From a checkpoint of a small transformer trained on Wikipedia.
Size: width 768, MLP 3840 tanh GELU, vocabulary 16384.
MLP neurons of a small language model. Each row is named by its layer, matrix (up: input weights) and neuron, and shows model dimensions 432-495. Each number is 128 + 24 x the weight over its row's rms, rounded and kept within 0 to 255.
A block is one neuron, or neurons of one layer that tend to fire together. Before each block is what it responds to, as a language model described it from the Wikipedia text at the highest values.

Responds to: Short word-final pieces (a, on, as, at, th) that complete a rare word or name split into several tokens, e.g. Comeric-a, dé-but, Borb-one.
L3.up347 [ 98 125 180 106  91 140 120 104 151 119 153 177 137 128 117 155 123 143 115 142 109 150 149  94  96  91 108 117 130 181 152 124  86 107  71 126 154 124 121 126 143 147 151 110 110 140 108 113 147 147 132 113 126 139  99 150 143 135 112 105 127 122 150 130]
L3.up2033 [127 114 137  86 124 155 128 159 118 152 140 105 100  58 111 143 150 128 135 103 147 113  96 165  93 146 110 125 130 128 141  88 121 113 122 135 173 157 109 144 143 127 147 151 150 145 132 159  76 153 133 144 131 138 103 133  83 166 144 166 147 157 108  85]
L3.up2255 [ 73 152 157 146 142 147 169 143 139 123 120 102 120 112 126 133 149 100 138 131 126 145  95 114 139 147 101 157 131 118 143 141 156 117 105 204 148  91 174  96 117 158 161 147 171 140 117  94  95 157  82 124 186 124 133 150 142 176 127 120 143  99 115 174]
L3.up2464 [129 143 139  72 143 143 177 146 116 137 160  98  94 119 148 149 132 154 171 133 101  81 126 135  59 127 118 133  95 123  84 144 108 103 151 131 121 107  87 124 128 115 157 134 104 159 126 106 108 164 125 108 153 117 182 127 107 145 114 141 125 119 102 114]
L3.up2498 [139  99 114 132 120 110 193 154 146 129 116 173 131 100 122  96 114 146  93 133 105 118 131 121 109 138 121 155 139 111 124 149 160  66 109 139 129 163 109 109  91  78 121 140 131 107 101  90  86 145 140 123 103 133 109 158 161 121 127 112 128 160 101 103]
L3.up2703 [136 146 130 113  97 121 121 129 131 115 139 157 134 134 117 152 124 141 109  77 140 165 122 132 104 143 103  87  94 147 162 168  85  94 140 141  95 141 172 160  91 155 127 105 107 177  92 142 132 119 126 102 154 122 139 136 126 105 121 160 107 167 139 170]
L3.up3446 [120 148 123 124 120 152 137 146 108 110 137 125 128 135 110 117 131 118  99 121 103 119 134 119 131  73 123 134 151 109 135 115 116 115 151 129 160 143 118 106 147 159 134 128 106 158  97 149 123 159 149 118 146 111 143 128 114 129  89 140 125  97  93 137]
L3.up3812 [113 138 142 103 121 160 131 121 133 155 145 133 150 132 145 144 115 136 166 160 103 155 134 154 120 131 141  99 148 142 140 125 109 110 143  92 123 118  96 158 131  76  90 151 104 121 150 132 128 181 140 144  99  97 122 128 126 128 130 125 108 134  96 110]

Responds to: Words that start a new clause or final list item after a comma, mostly "and" (", and 28.6% were…", ", and is quite elastic"), sometimes "which", "whom", "or".
L3.up54 [126 113 143 129  77 155 127 121  84 113 129 118 131 118 112  97  96 134 122  94  97  85 119 141 139 103 164  87 143 130 157 130  89 108 114 174 126  98 121 136 150 128 107 149 122 122 146 147 132 110 197 120  97 115 110  98 165 127 116  83 135 134 122 123]
L3.up170 [128 171 127 161 130 121  96 108  90  94 141 115 143 135 144 109 104  90  90  97 119 109  87 135 135 101 117 146 110 142 145 151 119 129 115 136 142 100 161 164 134 137 139 153  87 105  78 115 125 119 160 103 101 102 119 107 122 147 131 120 122 163 124 128]
L3.up1293 [120 118 188  94 131 163 123 156 127 102 148 108 116 104 136 115 111 146 125 137 105 156 113 110 125 168 123 149 152 141  97  85 157 197 126 121 183 132 109 165  82 134 148 139 126 220 143 133 120 116 127 162  92 134 144 122 127 125 126 129 104 128 146 148]
L3.up1298 [146 142 121 131 144 137  82 124 159 139 165 111 154 123 112 113  79 120 127 161 141 116 145  90 119 105 144 152 170 158 131  96 116 132 149 140 113 187 158 171 143 131 124  96 108 135 108 147  99 158 162 100 135 143 136 114 149 117 125 115 145 103 132 146]
L3.up1630 [150 138 132 142 121 135 153 185 113  90 154 113 149 115 129 104 102 132 128 133  81 109 140 120 131 128 126  75 103 139  88 124 154 149 167 107 125 116 163 148 150 154 140 105  75 163 131 126 116 123 163 111 194 139 167  89  94 153 113 118 153 142  83 113]
L3.up2683 [134 137 151 110 141 149 137 121 108 121 149 127 109 119  99  98  97 140 122 188  77 121 133 140 127 100 128  64 137 152 144  98 106 133 157 115 146 150 116 121 152  91 131 108 107 140 131 168 149 116 127 104 123 116 100 118 135 124 127  96 120 169 122 122]
L3.up3299 [112 143 141 123 125  77 126 143  86 132 111 148 107  90 116  86 111 158 116 165 131 120 126 129 117  94 109 136 112 141 114 152 159  95 146 128 134 132 118 163 159 107  85 127 112 116 120 167 123 114 151 122 104 136 149 153 118 150 111 101 128 153 137 150]
L3.up3372 [118 153 124 183 119 120 130 116 100 149 139 117 120 126  98 104 113 159 124 108 167 114 120 124  80  70  72 103 150 192 145  99 122  88 122 133 121 154  84 132 144 128 119  97  97 141 157 155 166  99 118 148 113 125  83 123 147 106 151 105 128 144 136 137]

Responds to: Tokens inside sports writing and results tables, mainly score dashes like 1–5 and 2–6, plus team-name pieces such as Chiefs, Swindon Town, Bullets.
L2.up323 [124 121 127  82 158  96 153 124 166  97 157 151 130 152 162 130 104 119 123 165 141 140 136 163  99 108 116  95 160 111 122 105 165 106 124 141 159 139 110 112 116  81 112 102 142 158 128 134 136 132 103 126 145 180 162  96  90 140 157 154 120 122  90 119]
L2.up2666 [137 132 144 111 134 125 121 128 139 147 109 117 141 160 105 108  87 168 180  93 118 126 167  61 106  95 174 132 104 150 145 127 165 137 137  96 112 114 106 115 121 125 129 110 131 170 150 151 119 123 112 125 138 164  94 122 159 129 123 121 129 126  64  92]
L2.up2805 [152  99 133 159 132 132 129  94 186  84 155 154 169 114 129 149 131 128 125  96 120 150 150  94 125 166 131  96 179 122 101 107 169 110 113 110 164 109 106 150 124  80 109 142 116 108 130 119 136 116 104 114 133 150 116 118 107 158 143 131 126 117 127 140]
L2.up3094 [147 118 111 141 137 153 157 149 129  89 130  99 102 150 143 125  91 132 148 120 125 142 132 116 116  98 118 127 157 167 132  96 164 142 170 146 125 114 113 116 156 151 144 103 126 122  98 141 100 122 129 134 121 147 119 143  85 120  93 127 150 177  73 171]

Responds to: Connectives and linking verbs (and, comma, to, is, but, or) that sit between two parts and predict the next item, as in from November to, funk, and colour is.
L5.up1960 [152 156 110 146 105 133 134 156 116 103 103 125 124 124 168 111 132 165 137 124 106 126 182  98 100 102 115 109 115 145 104 122  75 112 135 162 106 143  89 141 132 101 139  86 121 117 112 102 112 111 121 118 124 161 150 112  80 120 137 117 126 114 125 122]
L5.up2346 [140  84 126 149 161 163 115 122 115 145 102  94 142 110 115 113 100 123 112 160 120 133 137 119 116 111  91 105 146 166 169 122 137 103 122 107 118 131 110 147 146 114 155 101 110 112 112  69 130 142 146  95 140 159 154 113 159 132 109 164 130  84 110 118]

Responds to: Final subword pieces that complete long, rare, often foreign words, mostly proper names in lists, tables and taxonomies, such as Persepol-is, Luch-on, Lat-via.
L2.up1291 [124 133 127 101  91 120 121 120 139 161 162 158 151 146 129 144 119 151 138 115 161 141 153  94 120 145 113  93 122 204 122 156  87 149  82 142 136 139 162 100 128 143 165 146 136 137 142 144 132 131 140 124 151 173 100  97 104 121 163 136 150 134 133 119]
L2.up1444 [126 108 107 115  69 109 140 150 137 109 153 125 117 154 127  97 107 116 140 174 133 161 172 150 101 101 122 155 140 169 118 131  82 137 109 101 110 128  78 154 128 118 160  77 149  79 106  98 114 123 138  90 144 100 143 115 119 169 136 148 132  86 123 145]
L2.up2792 [131 141  94 126 110 122 142 127 122 117  82 154 113 117 146 136 135 120 130 105 138  97 170  84 134 125 144 137 160 125 118 141 118 129 156 134 124 122 115 171 167  87 133 136 134 120 142 154 122 129 163 125 133 141 111 108 118 104  83 151 148 114 153 123]
L2.up3172 [134 146 126 128 118 153 129  96 113 129  89 142 103 138 154 115 132 110 163 112  98 102 155 105  75  95 114 169 147 158 132 170 105 125  92 139 175 158 135 110 120 128 118 121 138 124 128 106 133 117 150  92 129 138 136 113 110 171 134 114 172 159 128 109]

Responds to: Final word pieces of adjectives or modifiers after "a"/"an" or a hyphen, just before their noun, e.g. heart-felt, crowd-funding, dis-located.
L5.up607 [122 116 164 131 163 129 129 105 158 140 118 110 130 123 126 169 132 114 139 168 129 118 112  88  95  74 158 144 169 113  78 128 131 187 123 162  96 124 130 103  84 102 122 118 155 109  99 134  96 119 121 127 170 130 152 130 168 127 139 163 134 131 117  69]
L5.up2898 [134 122  99 122 169 137 166 109 126 130 119 123 162 106 130 142 106 144 160 132 174 113 128 183 130 142 162 112 141  95  97 139 147 105 154 135 105 156 117 137  88  95 128 111 145 112 123 119 126 119  78 165 151 122 121 135 121 136 115 151 143 108 146  93]

Responds to: Fires on the comma ending a sentence-opening adverbial or transition, like "In 1937," "As a result," "However,", and on year digits after "In"/"Since".
L2.up1260 [173 111 148  84 176 166 114 119 120 111 139  78 132 117 119 139 129 107 123  85 155 167 128 171 125 107 145 162 122 140 128 132 107 106 168 134 147 120 111 130 143 117 109 142 103 137 113 127 124  62 110 103 118 139 122  98 156 127 115  91 155 157 119 137]
L2.up1643 [101 126 125 121 178 115 122 105 125  99 154 127 127 114 104 162 144 145 119 129 134 132 158  89 127 147 107  82 163 142 153 102 142 146 118 110 136 137  93 139 145 115 130 125 113  94 133 143 138  63 103 148 111 137 152 148 106 174 147 133 139 133 190 122]
L2.up1816 [161 112 157 115 140 120 122 109 137 118 127  89 141 103 139 154 120 126  86 169 154 133 143 172  99 145  91 138  93 118 144 169 122 128 129 118 155 130 124 174 123 131 138  96 137 143 113 161 124  95 156 155 147 160 123 150 151 137 111 148 135 111 126 119]
L2.up2647 [140 132 145  89 120 146 134 123 149 134 101 118 103 148  82 130 142 120 156 127 138  98 122 112 149 173 137 127 131 147 154 123 150 162 124 101 109 124  93 120 123 135 149  94 168 171  87  96 174 156 149 161  76 158 147 134 101 126 117  99 132 130  99 147]